Weights of a small GPT-style language model, trained from scratch on English Wikipedia: 16 layers.
MLP neurons of a small language model. Each row is named by its layer, matrix (up: input weights; down: output weights) and neuron, and shows model dimensions 64-255. Each number is 128 + 24 x the weight over its row's rms, rounded and kept within 0 to 255. Numbers have three digits each.
After each neuron's rows, "fires on" lists the tokens most often at its 100 highest values on Wikipedia text that the model never trained on.

L5.up9:169124144103147147164149125133155131179117117150116138151115082144148115128132125160122087128156104135116088159129101132130076125112125078156126150109053094169096149093099131137105117117171151135104140111132105135094167127122155158131088157148104100114134082149119147138131079100121146151134090101144141137163113124114123142162103130153072142115170075110084149152130161114102089097122113131145125106167127100112127177122119132129170119121131147138108123106123125133124126124136135129128126146118179151123117154128136099126124119108120131122140132143159100178076113147102148116
L5.down9:143129138133133128158134158117166124128145124139146158122130142107160087101125100163153109146135132130116151122138126115185174131156119110133172118119078080155141110161138115138114115123125118145122114103176160147112165135179140066101137093106121105121130111190136130109124109113138115137109139117129082147152190107152090134128116144161113147105153138144107087105134137102122136155153103092076115104108116121195127136149142125153182122101147159113153127135062080090115121107124125131126147137145139105162089119119136165145110101102141145146125100132125149113138146124129156094
fires on: " re", " Col", "ol", " ("

L3.up894:085125152095150139096112111125131142082146101127114145148165091115111053143162139078093190150121183161105126117152130157144144162100125146139094117122098096119096135125122146109143099158113130169120147173144125103091161116134145112119148147157133117140116133102139107113140162119120135151140149110098120115082133153118139094082116085141123168135148157159151147132119124123156106116092052135159140101159115135113104099116135141106100132107144146139132098159111126132159123134144141098139152097130135140157105152128140141136099151143170163137152091125162118081154135143138163127
L3.down894:134110109136132200114137107101101096135167113153129140097178155138142156122144131088138091109131096132107131131121094112107126118141133100134158106136161116168152079135114126106124133105107113178139111096110156169175108088127104169137101132149108122153153153140092116113088128142111155116155110133124149081130129131127129059061179079156135164131112117127114152143134126141121155129117134127128095142155157128124177117062098136123136161136139096144166156107129109117133119158091129131131144155133109113134138140165110135095168134119179152112123142158123121155148132087122149099
fires on: "\n", "\n\n", " All", " that the"

L2.up545:120150119113097161124124144129120163089142107150118165124124114140108108108104136108096124136154114126167123142080138160122158123118119141085092113058103118082149118193188127162148143130106105102134168117120161132154119118158165108122149106123087178112163108138133114099124098141078175109126117092121132113107146150115111144157112151134158125129146130140141103130116140137098120140119087127103164136130157137148100111168167133137097116142126153122118125083171099109134159147100142117135166120099138151155129115122089072139165112170088125196090140113128176138106098185094128112
L2.down545:114135103133126069109141095117174119131113088114126122096117119126094139124094126134155100111117071124158142161123158088133111128166137088132105124080170101134131092122109148094163131086146149092149135151128151109141111129114143145145156148161089114128166154152101102198086105140115120145117139116134135108134125104158115159086129185147133126137069150120073116106122102154114128131118113104156155126114164128125140105098094120163142167136103109181144120110131081149114148131133133133110155139129172159123147143139113141154165177142118102182133114146127142142127182121140140093
fires on: "\n\n", "\n", "5", "20"

L3.up637:108114131156111110128140093109145132161096128145127137132134093102148121122146168168092137121148119171156119119134126183122128129149121146123122086116100129171145130144121121116145096131111138143140112160101159142139077114128101138099174075130114100119155098146104103100108122135133150136094096113096134152168100179150116138153131155176121103138101114154081162157145107133108141135106093134134146127122147100155085115133140121154136127148132098127148132094119133078106120106134109129116106141096135185071147121123166075117136159132068157130123166114138182102093135143087161132
L3.down637:116139147150122125136164069125102112180126133153141144089135132098153138123106101136106140145080141116181122098140113129090145114179078159117145122101146132143133131117131133131122120139092115140103095147108151134131069133120095147144088115134112069110162114151112106086102108161134168151082132113090166107146156114149130106131153119128150115109129101157100147136172105153118127104149158112142204117164129126146134108166169091169137156138148091140158116120169118113126137129106100180174074119125138177138088125093124147117111147134144149151118134107146138098122131139115130105
fires on: "pl", "qu", " gr", "ve", " v", " qu"

L4.up757:105132116122121096101095116101130117111107142121117148104114166120101165153136145137139126102132132129156133098121081160129090093146121104156131128137147128167121103158136114153125129150110143097093139126127102171158140151102160142098122153145131111112147148157153087090087118118109122136099162141111140132153090102127168089150115107132115120118127136139135124141181153107146101112110104126160152140123149115097098110153158102217154189102127144150101124133143119087116078160149145148122135180174115083134121144102125132102115108125150086155135101159142152155106108109140151099
L4.down757:120121102094142111123133157113127151114132106161101116115179152189093126161127117116116124118138122117139104133154154159105132089129139108132157103133091126123108125143143147168151133153126174138163131217143093163144125120133159142130091124100137144125134104139103137096123099108108192106113152142105118127103147105104088176147090163148077129093149119117141152142120141129132104153124078134137105127088135096141125138103119087171128114127111155137132110187150163132146154139153119112127155124140118096131159121163112152121125094167116135095092117123118128099102133087089120136
fires on: " "

L6.up7:134149111139144101168143123137135135090128124147149127146125085094098097130173163144129147127136147120108103144148140137154088165157212139133072115153073138187096155137135113148143079155115131169164123101158062125125094128142144129124130149154108142137138118168119135139140095175132132110129149116127142108109121117125109180137102152112107157111114085179149128114144069166100123127109095135121166120099106151153127111152112170132107097134138106115113127143112119106102133076138119125122148150109147119061107148105114141151137135124140123115130108098163119138149109138095181146
L6.down7:171150117150098118177140061110114155089148131142134109123092135095175108111116127129142113144118169133085103092093149110129124132157168127153118140157078141140121140135118153118133096155104059177121144116146144167181136113160104161095119143133119078155151129161127106116138106149121116127135108133082144146124133163124100131128130153121077177126136128188108138149151054123060138144131141119136111146164097150155151135146107137129136102134148115106086146154148087134103110110123162126157090138150097167151100143171082145141165127138144113112104094114120137112161097062134131098
fires on: "le", "re", "ple", " re", " bl"

L4.up942:107116126122159164152135113123123111149153158132098112126090186120133143141101127121116137141149129143176094110133112128136127104137100142108156099123124119131139101160131097140130146106153131172121159136112128112128143079143124084154138075117121102136156121118127096112148159125095189126107106144093123153202093127147112137159138137126135101134126100142116100143102143132164136102091103137126149155092126126135150120108167109133155095140133139144140123089157131123120106111113119132112106146098113156125132083174139116102148152129122114166151151079120133117139143147133148157
L4.down942:125112126155113153135125114120130107113124156115137148096116142138137095137141169111055091170147110134177103081135133118139098170133099115117119133117151138137102145136107139134112143078136120118141133153138160104132147103141113114131104120160104104159129139153112109111130138122065157101108135140135152157203143152117050137151106156100093108138140133122096150173118141169171141133169114099143150153106127100135148136127150105087135112115172137144142080109141131134117121106100084139130107162128068149156114135160116122092148147125125095132144163097118128152124153149145131148
fires on: "u", "qu", " Qu", "v", " qu", " equ"

L6.up606:110102128124148128149109101087075162134121118144151116138096162135087142187102129117152113141142149152083107145149135146114120113120101125147136140075104138151127121093119138107111106105131114114131135104117119131087129103114154088109153146153149133136153078175169128110132131125104119137132149108159151114144084147161167162129145074143121116168133110159183125148110150156153134130151150137141110184129178119150096079145128091200112158109128149106094105141135095127117094145098153155127170112124132131142124141120129133109129122134096124116178112101106120130116142130090150176
L6.down606:097155087172155121105161131128116107123109099110118169163145117095123135116155108140109138190130121108121147103164121096128114146160156139103136143140113104141184140149112100136112172127121153106108167138131097133115124150141124092142154109139167133132133150125125122089150093138087151107102140124106130184136162155141148107123092114075165155097118092115129113149156098152105114115125179079112142142105142131145105104153119139124141119125125142122113076166178118139097137135136124119169125085122124143109156147158125123078116135141111103133157110124143159102124126103159126102
fires on: " to", "inn", "ing", ")", " win", "arm"

L6.up131:114158148143134194098145140119122150108130182107102162151131102122134138135139150144114178097144085092141100111131172126133143119121112135171127141145107131155111129142113160140107138156130145136085149165114060114112136131129161149124152155103145131122111114132141140126147119104153117115118135110112111097120130132129139193144127127140132129139072092119133135119124089117117096132118087117133119179106100114103119136076122086133103126106117118149084142142094140171170134153097166168085128111132112131128138098141104126118144075130127100160139118159093153112153147115099165163
L6.down131:128127095168130157134130119089082111148166132110149138122136109104135128106106120120076118136154100138049181118155118147139140140136118184120139085170127164162133120144142144160159128144115118135156128160170094125130174122117127146144100167138113154137096125130162136138103114121141110104121132158139097139119149137085082093129144139106093095088122146087115138117149126110134130123154110109161113132142126111085100128083135113102117079132109101155116134123099135146166142105106130171115109127110089125107104156145190130098176120133121133129125133125115157086151141141128158160
fires on: " &", "ric", " and", "on", "o and"

L5.up90:112144099104100149109133130122116133139139152146166130104157144120119163116150160162111104063100159109153134111154094148161141135184135123159110150109122107158146123102151135139120118129135096122091125166125128091114095092094116138135167166143110134123100133148102149146096083112145150112120150155153134110115079157107106120138131097137109127141128096146089095127133137139136095128096129127140123147067173128156072127128154130108127175160135121114165117169129151082132143120145178123144091183166112111123077133117126133146105148081095137128136144142143149166110081077160142115
L5.down90:163159131110087110157142100127151154127092151111120093147126117145102159095151139135109148146120128126117130098110131148127136130138068128118141150089112151110120139159117141110110085123183155086116124154074131167127162150113089157142108173121127124116125104138110149147172156104123154120119125107121109119122101094108141173153124128149089126112132146147146173138132135134128119122092099132141128102092122088168132149106123132142114132124112115090132143096169138118129181147088127147143198130109117108093170176136143146169099140141133106163106099124184141138130125129075100112
fires on: "al", "ing", "it", "or", "end", " "

L2.up473:163122163170176106136163117134146096124208081140136122135129169133120112108119110142132149113133120116165130106104104069144147150097112111067143138127132133180133121093124158132140118142098147115151164129114118161121165125137141091138121156132090072109131126165140138132119105101140123077106165164147150100146161166125123143119109135156085157124170125123092097108129151097113127121122156138111131114146115166134114077122077164107112084110161124132107164088161109168117115134118145157121151153142161112147109128131138140164132119176107177165123097156079134114104099107119116120
L2.down473:156086185175147155115162101129115114169150110127145129141128143086129137178118155176121129134105069147130124108135119106139169120090138148124131130110140127119117097106120139100136118133125181123140174086102133142119192144158132108117081180086103116071145159155133106104127106136134134131122126137140095105156096147153135163149122116125131148113154095114076129101173175047139157147135109131132123103157103188128133131145097135087132090089150126149111075095124122162155125136118128159127163138155148145139132136157121104125154107130125143147116117163100101111088126088146148120
fires on: "un", " un", " re"

L3.up1022:108105122091147122122109113119129105150107150144160121100117156114139131098124163166149112140126135159140127087144157160073109129057124117144113113110138113135154132136150120134094127097128125181111103128110123103153161097116080100113141161108118170143135146118160106118119098165099149123107130104117162130141155137120095145115133149144107082151134094105123144145155156126135153125094104119076134114116133122125108116135126107095159132102170130114129165163123142151147109123112119153186138173117139183089170100134137119132120132144104109168139102118181126124084139115129111075
L3.down1022:102084133125132127135085097095135084176129138147165118105101149146114118108114137152126139146146112158138145069130133142104121133093139103133153148167134150096165146148115130117097154094105106137131102150111131123138144102125102095157143148113115141132131112121121099080161117141086105127107157110088136165142173158146115119100142160126140076140163111076148134170157193106135168160131142078116128126148141114137117141155135115087135115101209093148119142146136123135141110155126124124183113144104159154101165128118153133136153109097130107175090114124131138082115160127153085090
fires on: " P", " p", "v", "av"

L2.up102:134104078133120146147126121132158175121101124137093151144154089124130115150146117134092099154146070189117127130105106118130140153109120170123168129129169119103143137150102128109140149154086158163102138143117095139106130082111154125110154123126136143130112107106106117096151144139129156151173175107119151130155153148130117138127107097139129132125118124192131172122120123132114094155133124134111135137115091109113134095139115125106097151115169146100099133110098135113117161120121132160139148118135097151146123146123119128167109106129110141130126167118171111065136110164118159115
L2.down102:115171125145164086125156118100151068150169140121145136095110099100101129130134150089154134097131118122112148130128131119166171127159110091169148102125111111155086090140120162104135105114140139141117150137150116154144059161121089147111101128122141089145138156125138143136111103087131128112143121135121129125112111157092142127082125096100144162102124141075065139135136090151129192153126107133144113073135163088166096132147132121132153102061100125141153123123153144112147125143134132140149141162141132089141159144118173131109116169135181126118133111138091152151149146130130147130
fires on: "\n", "\n\n"

L5.up42:121114110119095135112170137138093109094106107124161101083145141174142149138162156126138133162133123092105127122137095145116153118116099164110119169092127121151112176153140063147135166158112135128163056108129132091130133156120144128123148142168113133184076093085116138162120107137116152127121134100106116097165140102158096120166137144167110135127113138129166152155092136125098134127129116144140109140107114127131124107092144101121147136160116166126165100166129118124123156191093092147104126146113152142113099130135131111145133121115127147114132097143138161127120049130156151108
L5.down42:117138126151126115114092102077127140132164140139115147163094142135139115116136101114099121109181145138130173113079153160139107125152118093148138087145127164132166100127118146095105085137157134142116154114100091115134098132075105110114110130093106095084141163147137130139112185112142101113153137115110104139127110135140146104094149145132156116141101135114081103112132112120173124138115152159156158098125135094130135148124122166148132102117119158140159137151147158150137094080122129151189175128167117132135111112164127129124115166132120103165091149135132134135123134092080084130
fires on: "\n", "\n\n", " It is"

L2.up25:120104108114105170134106145145106120117117120156129121154091109156140128137120131153084104162150169147145135123130097134106114125104122098127138144116105150124100143141148150154084079127139173115166126123154112113080114075166119153138106165164182113163106099107141134127137127151162138088143129130103134125102091105121124135116101124137133131100100137128110127154123112137095124104171154148101124128100170121108141144139129150118108103114110100190119170160101140095129157125145141136146126106130115104146095103160163120177132152156097141130150177081128145086108146126085145121
L2.down25:109166116160135107147120131134163107104095131093114074137123159108138128103112128151131136175151116122104149149159179099099128141108085154097111154138130111121142141126132100097108144105162141115118116104133087160119113161147141119113134123171123093141115127105134083111112095151110119125111161115139101151130163126111151130143127134127114113147117104146131119105143125158147083081132134125141137103106116124158140117086144069143135098139118125139124089127129159132148105125170148138111123183090162165188111160136153139092120145133158079085139126173127156123145127108152090136
fires on: "ing", " than"

L13.up567:074128101161159127144121123111115113110085164119158156151114094156119138149165146142125089139083153112066105137153138153107172137125124131104134159174129069168114130151124111108095109126114145105132133138142091143146162118089167108127136168092128128086161145124112083101177114104145130142149147144132144098136108168109171147101116147147130147138147145121106059160103122132143140092085143130090132129144087116116145111094083181151127133112137170122118112099130107113139149129137144166094109112136111132112121131152150167088157110115162126083145184116161117126132134128133127162
L13.down567:115140089119134119107131117148112122133178133092154120161131141104115120137100153130127162166129125152125140155120128189166140125163118147132136108161140148179106136138159117208083160131162118163099147099143128078136125102117129098112114159155125095090144133095092136141110124177136134183145128109087132085092131116123104118131134153112144151171121096094103109162157141148086112178133121148089150092145112096103131111099143176096143151155173118114110138132138119101113146092121091131126125112140079122124131123118094107144113115176095090164118160165137114124130125103124088125
fires on: "er", "en", " Car", "on", " mon"

L4.up236:156098113117167120117107139109048144128151115086193108130183087126120120114145099094124113140136115114161148139158118151130158111124165140084142148097108156140133159128126109123151085149134123131177138154130138133165099076132162178094105123116107160114176122145150107144113194145131138141129171122102104141133133119137137133155081117135173143146140105135119117154124109107163113129116166116118105160125140111139102101137146083103103136126130125131179138116112170137121150079104121156110140139145130114156143090134164126145112112131127093151126123141153148108151130085120077146
L4.down236:132125156158155117169137106129149113146121092162151094107138144141128168123150097154089125102088131133102157108127138105096128102119144133142118079108158126138136120112121112130125119079153088089152153148142106175122121148106131105133104089111106129135117127131109113139101116107157153122155151141141093145110132183165169123119138124109131137105100147123091118108114087078146141111127167097096127098164181154109117149136122131169148132105119094160172145082127107102110083171118094167165138160162125093141162161102109108140129156139155141118123163122161114100139110144132150098
fires on: "\n\n", "\n"

L10.up875:155107164123171102129177128075155148128110079163133119099143137133154052083112117140133168124133125091093082149120094129147118126157139120102139114129070145132168125097167165134087144122101121170169124122135079132148115108134131124141074113113117094115112115127149117120138114111137131157088156142094118158135145132110124169159144094126155114125144122144095179090139127136116109133095123120098141123115113126166128138148142110097111155127104107159114091140087102135122146116153115112154120114157119166145135150138119108165171136137118141122141121096117127085188112100151129163
L10.down875:159125153138158150122156142138111126135115124183112126142151178094166117106166097108117127105174082082156097133136139144175126141138129132149163140099090110118099119068130150126113151129117164104115124095147099137155137081130110161153149170116150099111131146122122149105159180121170151109121102143090089146153138127103113118132145131115104128119120125144123153112115125128124140125139120139144126113181057155124144122176078104112144097116130140107127143125116139140172142120141109164150144126099134155115168127132149145128133169116117177113160080124129091155067117132126123151
fires on: " re", "e", " Ne", " gr", "re", " ne"

L3.up399:113150137102127129107111125107140132084153116124112107145101090145106098115115152129123166132124080085128121109168126064187110115134136138150130131142106112107113116130123114148178086101102125160146118111124162092147135129106143147154159129096159128125106124157094127208102095114124125160120172126165080138129119116152139123164142134095128099126111118112126145139071156120111117109139144155131138116109140090079136154141093128143137153128144085172128165160145108181186160115124118139159156112115135131095147153127120143107141162146129086165163180132067124115125123106105131134
L3.down399:105166081090192104101128163100134133102092112140110077120112100125104119107098129091130138147135104149137126107131123118141120109107133120103109133141132132100066136121111105124182131079151124129204136154150076155148161171120119128144170128106120110100141120123138136122138141103137111120084149155138164177116112109145086098152167084119110106135126114130147135132100208114121185128145171166148169143144152146101132152126112169122118121115146100149115130141111112093152127134106134126145119150159132116126155156109160140133139178097153122084141168117137110137106136145111131154
fires on: " other", " what", " different", " sub", " Other"

L3.up507:108119095160115121125147131150189152102101142100138179102089129125163118096161155097097099092112113135106139128170131112101152122165125109114123122134155099154080099141128136125103150115123146130136090166161131106149148166159155110138121111136080151118143159164116113137132119139108124141149123156112130164110126135104138154112110081115122130118119130180176153077112151160128145125125145124121122082108119140068170120170130158131132188161118134093080146139111148104107148148115132114113116137103138104137132134131138140117116126128162107098102112155120138077116143123129093159
L3.down507:111128104171106105142151088166137120107147126102151192101144136131130150134138128113110108126125113109123154136147120113150161136160138109099130152135164114156142100145108150111133095113117096132152099138114147141112172150130163125158116085137098148115099197184140109140118155165135108100140121104110124118112133177107146097126149107106136131140129150144171147115088074129093171131133077116093113120148138191140177136129152125112121153120142119122102086094119120111136158157125089081110124147114139139126116155148140164070090093106144151118118156130102125096081136104161102161
fires on: "t", "k"

L4.up841:136118104058134142105112124147124155127113086171114150151138085140156080133097095124082148183142135170106100112120105136116114135139159116124113131098127178112124111092115148128131113107133084128160127107146112132085125162110104097105126106120124117107108148133147137129054132094103143203154110139123110154136112128159073134125143117138152154141112134154140133143109152140151120107181134155082182136158143080118145134144129170149128157157167126083098161130153069128148106116117091111132168127112132118074142133182150156080129136118123122132129155104135156149123121098134139093
L4.down841:137123171117137101071115132144079090077065073145138163103137130094140107080142117123116094139114110148147132110139133124108144135141112127163127157083147115131111115110098148105094108097149127131109177085160086109139119166106169114134134140120135112137074124113068142150164121131142163141104123178153093167138152150127155138115154108148107164116174143167132144150122158134127151111131145168119126113129166120132133109146167165146182117106110108115107104113142115121134133120112112156142135134148113143131168106150142149128126116148132142077142152159121138175075143136134142117
fires on: "ent", " other", " various", " many", "ious", " different"

L5.up383:128100095162146093139126122121114116120153136104130166148142141141111169149103096096103143141100151134154123129124125140082158115136157090150132106110107146164105096123128120113129125111110095110115113131106134149143162101153128117168150122140105173134107139130111068127131123147114125153177095147159132125151102097144162112074151108147152164125113116140094102098101127124150131123089154177127130105149143114145127086124116162108142149137118088144149109132196149107109156163116116112100096130083152103161181159092069150120113131133114103090129098182146132149142097103142120132
L5.down383:083145118158107127102110112121147105154159120109102131159114092132152083144118147142110107130081159127148152086136152133186136168135132127131133156138099168147128127111139144146124131132116123144149110130107141160135172088171141110143105116144100168116149156151136128111078133115124114110118072152176139170154174137142106111101114115157115084092101159131063134122104135169119141114146158105093145092109188123133145144142125150137128131119118147110143095087119123146094144137146105117149142126112097126089132092103145088133127123095155148114118137138100105101094141149144114155
fires on: "t", "st", "h", "b", " Th"

L2.up526:156135134169152154152156114088183127148128133139142091135159125111119090108134131131114162093133114148120091118133160078128155156129100133102117110135081132107151134080128111145099118172099132147124118145128081147093177162092152108136140159109103097113142087169143115113159146159161106082168129102110124121147104143137119129109130120134101150119132144109095158126109086140090129105071147162140130131133078109138126131123105108137091129095141162143085085133167141131161117118130142121107149117108099110114121118128102121148170090153105101137144110124150128121099129127131155126
L2.down526:179148139152134180132158119090147148081103145119131106107149118147135111166116103099151093103161098136115126108133141129154126138114147112114165115133116131172134128105128122125111099128124109119175125170156148137100149155126110119148147194057125038155131120133138141067150118144157112115146136134111137105157171140116102149107106167116102127085159117098115150127131137154079145155121097138132148098166104092146158117118105121146117080089130119145119084114122114119139135124163140145093142119122112128140149076144114099146157105146131124110156083102140139111125151128168151138
fires on: "re", " re", "on"

L4.up791:125118121131144144080124117130125141138127091140106156127116125122094132093136147106129101143107126137152102115147066152091146134070142143105106157150096126159136120136173163150123117085124166159128131108091093106133109126104165114136140151167142144127146131106145110143109111102146165144120143106119161140107089135103116179118084085131136122139158131157170142155128103118107127099142096063124134135177123127144102103155146144123086112134146091118131135153105148094166161152144103116141160117102087089132114117101118139125129154164170150168108120093154137128088118124118146153
L4.down791:132203141125146093111154125141091093037105106153157113126147120121099137122076127123131138119172101153092122183127154115101122117161126129102090080104120105117123164130138090103136105154124100107105134142149132132136112146134102128115138123149137093155088163134111120107161139129148106154169154125149119117136151060126148128110149096114138126115120123107151147113118130151168121070153131137132116116099153124135135125099146096124128181131095141155089124141130166120084162093149162144128093167104135143130126135146160130113161174134136124126134126106099125149108169108125124095
fires on: "ing", " of", "ment", "ase", "anding", "gen"

L4.up516:121120105142116087162162145101122097158139107129146089122053141160128153132154181123158154142135161123089125103142094113116101129115122132164117136110121111152143116092103100109145162128131153113122130157149074137114144126165174094131099105121131145124080134118154147152146101127097138156149123150092116158122156117143139103162165105122130144095147136133114125107129161095143144133090144150097094114181154076116120146158114147117117100141135096139140148151142101150171140109132133102135147109115115185113118071118133139138159175137112108132142099116094089141116060158131153143
L4.down516:108130140150094116107140147099157084136160116132139117111111139130145155134117117112148149106083107119103096161129107104145133147145051123132179133127114135116157103136089108132165147139154152080167131176172149105160086145125174111121137141103125129114138121140088190154131117090152147096102127139138136145149161105141142116111105087105100121126134121149135134087114125162128122127149111143096152156164156154146147135090150136156118103157148099122159122186161134142178103107153159092116157123122128074143158090123129125127124150119122127107144111123120106116125127109137112176
fires on: "aus", "ens", "op", "ub", "ut"

L2.up344:134073147105168136125083116117152083124154113171170111138141185138127080135130163137152114106117152142108099092115073118110131153105090135164196105132169115170146111131130130135150156113121133134111100169128132090151115142114116096148125107145152097139126141128157115128162109144115150086104082124132156125156138156152098134137114158188123142147134108106135143120157112158122137088110114138109126126153123112134102101105139112091182132151203123097107162145093144087117146091161098134123142135080116140127117144139124108116122154126134144149138138119099081148098131114143123120
L2.down344:110109122114143112129105152154138126143119152174137128090117147115138118151162129153121127138153121114119108109156142166109133123081098117125136097109160131125142119159160137119131123140134112154097146116136130089193097148131095091101107113166089125127131155114150106100154117175103146121070102100133116150159158126118121143081107155142132128146122124127159117164120102135120174122176100109180138122144126117131147109116133109094167131134116121151158110103125155117147137099129095138119112145115108149173125130108132117108089158116156157174134170095081142114080122146143114150
fires on: "v"

L3.up402:131155144152080148178110115120177126189120106157114152132105117154131179138135151116116154150139101083103163132149080115126118153114125131123118115152105114145101103143157108147146099174076123148171118124153070132175134131097111128124145137116108159144138143111102111081130116133103117116118137149117157146124088161136161164126112111164137133182104185136105117124118108113181089150153170104125101156155126097126127131121119158129122106131137112138133127100094094098145134110119140110125142129116143103086128158156111120141119138109108125104096134120114143158119117086091129124
L3.down402:130148068127147058125157174126178113146104123133163093094137127137112141124137090145094116129121170134123160120152166136134144151152112134136142153105152136110127107112137136129126140127104115109171121169140110156145121131169097111103099127132058114119123128146116149114167091121128101075132160132116148111088085120110127148136105140111115179130136108094125150140103141130147139190113108118128129114103095173141115104159142174168143104133128143136055115128103141108063099160127115139124164173154145137148149134130145145113105114125111107125134091115112072151139137119129150103
fires on: ".", "S.", "C.", "A."

L4.up687:139112122138151127137114172139184127100128128142105125112139162155106144117157133073106162104155128116137119139137103124080101154113093132133176100164149141158104132096045149174140115110137158186106134147110150088125127140118159103115141145128118156124129106145107116112093139157126126150170113101126154114126116119166144145150080188175146075137108107142120155076117146168173149126109149109114145129167091158085153112127142115141138157169145133101139162116103120108106136119126147099106120117103080130111144131124128128128151119144109117124132107145117118132104095106097104139
L4.down687:172111151157127128132147159163116096140123125098153093118169160124155112119115139107146129164147120150112139101088129147106159115073101143135128143105113122159109154101104134150117128111113090145080136125103182116115126152108138165147148151137145081163094145111108139123074130093161135160195128125083116131123091131139156114135146173108089108134126112112138133141094172156135136122127096101127139168145087110144151112137097126120141133160130135136125106098165136110153114144088106138108134135099127146161159128102081127125096162139144133162125099136099138163096116146137102158
fires on: " B", "B", " K", "K", " b", " k"

L9.up153:124109143137173142156150115066131104151100114155116140096136113119128138115137101112126135150122132129087089087111143125123152117171096137102115099143131127167132127144109135137148130134120111157145104121144150109135135067141089114104118095140111141117155128158159148180094120121131100106081128123081136161137157147129143126124157175137154134141100105149104113103141116134117144137119137121146148128152111112133176128149116129144129144156116121128095142158141066142087148114142161067124130163085097146123136132091140099126112185138143131124118120129120152071101163120133124138
L9.down153:121148152147148127114127104107112128098104173116158094132146118068136140161180145139166163144143106146193144119141139110089167099145135183112149129136148179142143101149130164168110130058109123129108144151080127127086138111101124130116102130101110105107110152160107100171120108141136151124065072132103183156149143108158113142150109113147153134179124151137124095129128114133123107126112138110152156156119126145122149160107112117144138112126120116098116128149152112094136125135114085097108115163100091108111151096168130148131084125106141082154110106124140148124107154160133147148
fires on: " qu", " sp", " Qu", " sk", "qu", " Di"

L6.up952:097111133119108121142148150137122177138112103173139108117093132135140161151144179171143113092108146108105120143099106124109124125139085104133087136158102110153096102124130116166178113137135126120124130133156148187156145114116091132114144131126086155195151133143135127117127131117142101169099139151119110148118107158163152122117094132178131150189112119134125117125125120084152120122102148138114127172108138107146107121133134134128135096170103149120127093186114134158204142128068140132162113125109151112114071170142084095137164110098157116103115142148166118067100115129105135132
L6.down952:104118082112103117115118175116156138133135089150133083117072121128150195080100106125092091124138124114144181122117151177157115127158116128131164140153139127124088112136144096071131097141151125073135118160096107105156129153142130100116110151132116138155140073126115110116141128118097145092141169132136132157131101130106108088145151114136107170137120162142116127157157116111110124094102127096112150129121132169141103143128153161175166139128103158123106162134128143120105110117132133162161132170134102111144144155179151127123110173110102107103162137084139091157126160117112097144
fires on: ".", " ", "A"

L4.up77:129116130103146084132103079124128153108080113184093125091120129163123170087122157155112126127105150180143119105123071133122123088095144114156127087141130130111102101166131134099106124152150119156093128156123147106132116117079091137125151110113123122161155130143114117077113110153136136134128113124144135137109122135176114140091141133137124075102142100132183133129151095160147131117088112148131141151098123091132081157114122111106081127138164166155113155130080117117150148123125147118140115132133149137129121139104178110166114118150126139157122102126115121126122143169100089146
L4.down77:164116110120106105072094126134125092134102134148140112143137143168139104112167099146102150149141131115136147080164112145154129136096082149132121126130124163130126095151150108130115118120121142108089074151113138116175073133172139114131142080114143121141130101135140120088149065130161125136092115140131100195108112168120119126083124126166102135117161181158176132171128138153125130153130103115155160100171086138133119130161127124109105089134139085173153177159115101109156158112086087108134108134119110105116107119126163140121134117119112134105123117150129143112151118120124105163
fires on: "v", "ev", " a", " one"

L3.up342:129134115091135123136143112101152121134117099134119176111103136148122148132111148151108120146109146118112160125110141074054092156126091129138111126166120111166082096173160111129133111127135119179138150121122111130139120104121122138121150173114118124124167109181131120108119139090114130132137119116100138142127063122175152094120126140122150166148082192111125084120110158123149100141149144127130119188124138118100137141116134162174146082149136110126104186111116140100135133097134139133133104152140148114098102167155130113128111080117137115121118164157120145110141069132113158124
L3.down342:110137113125106098122172150112133135125143102135127140145108123124133190126080096158110147127087145121127167137106125141152123143156116125147124129149138110121127120071135160156083115103110112114119175153158092127182126124117127112131108126101096112145105107137133142111158087178095095110147093113147109130158072133114161138140143161163094131171117131117102127117177148148138134160142130109153141142138127168127093154151085148145143104150135103110080124119082094101087141154114131138131128121116121117160117106109114128153121109113127074164142093110142134132126142092118094141
fires on: ".", "a."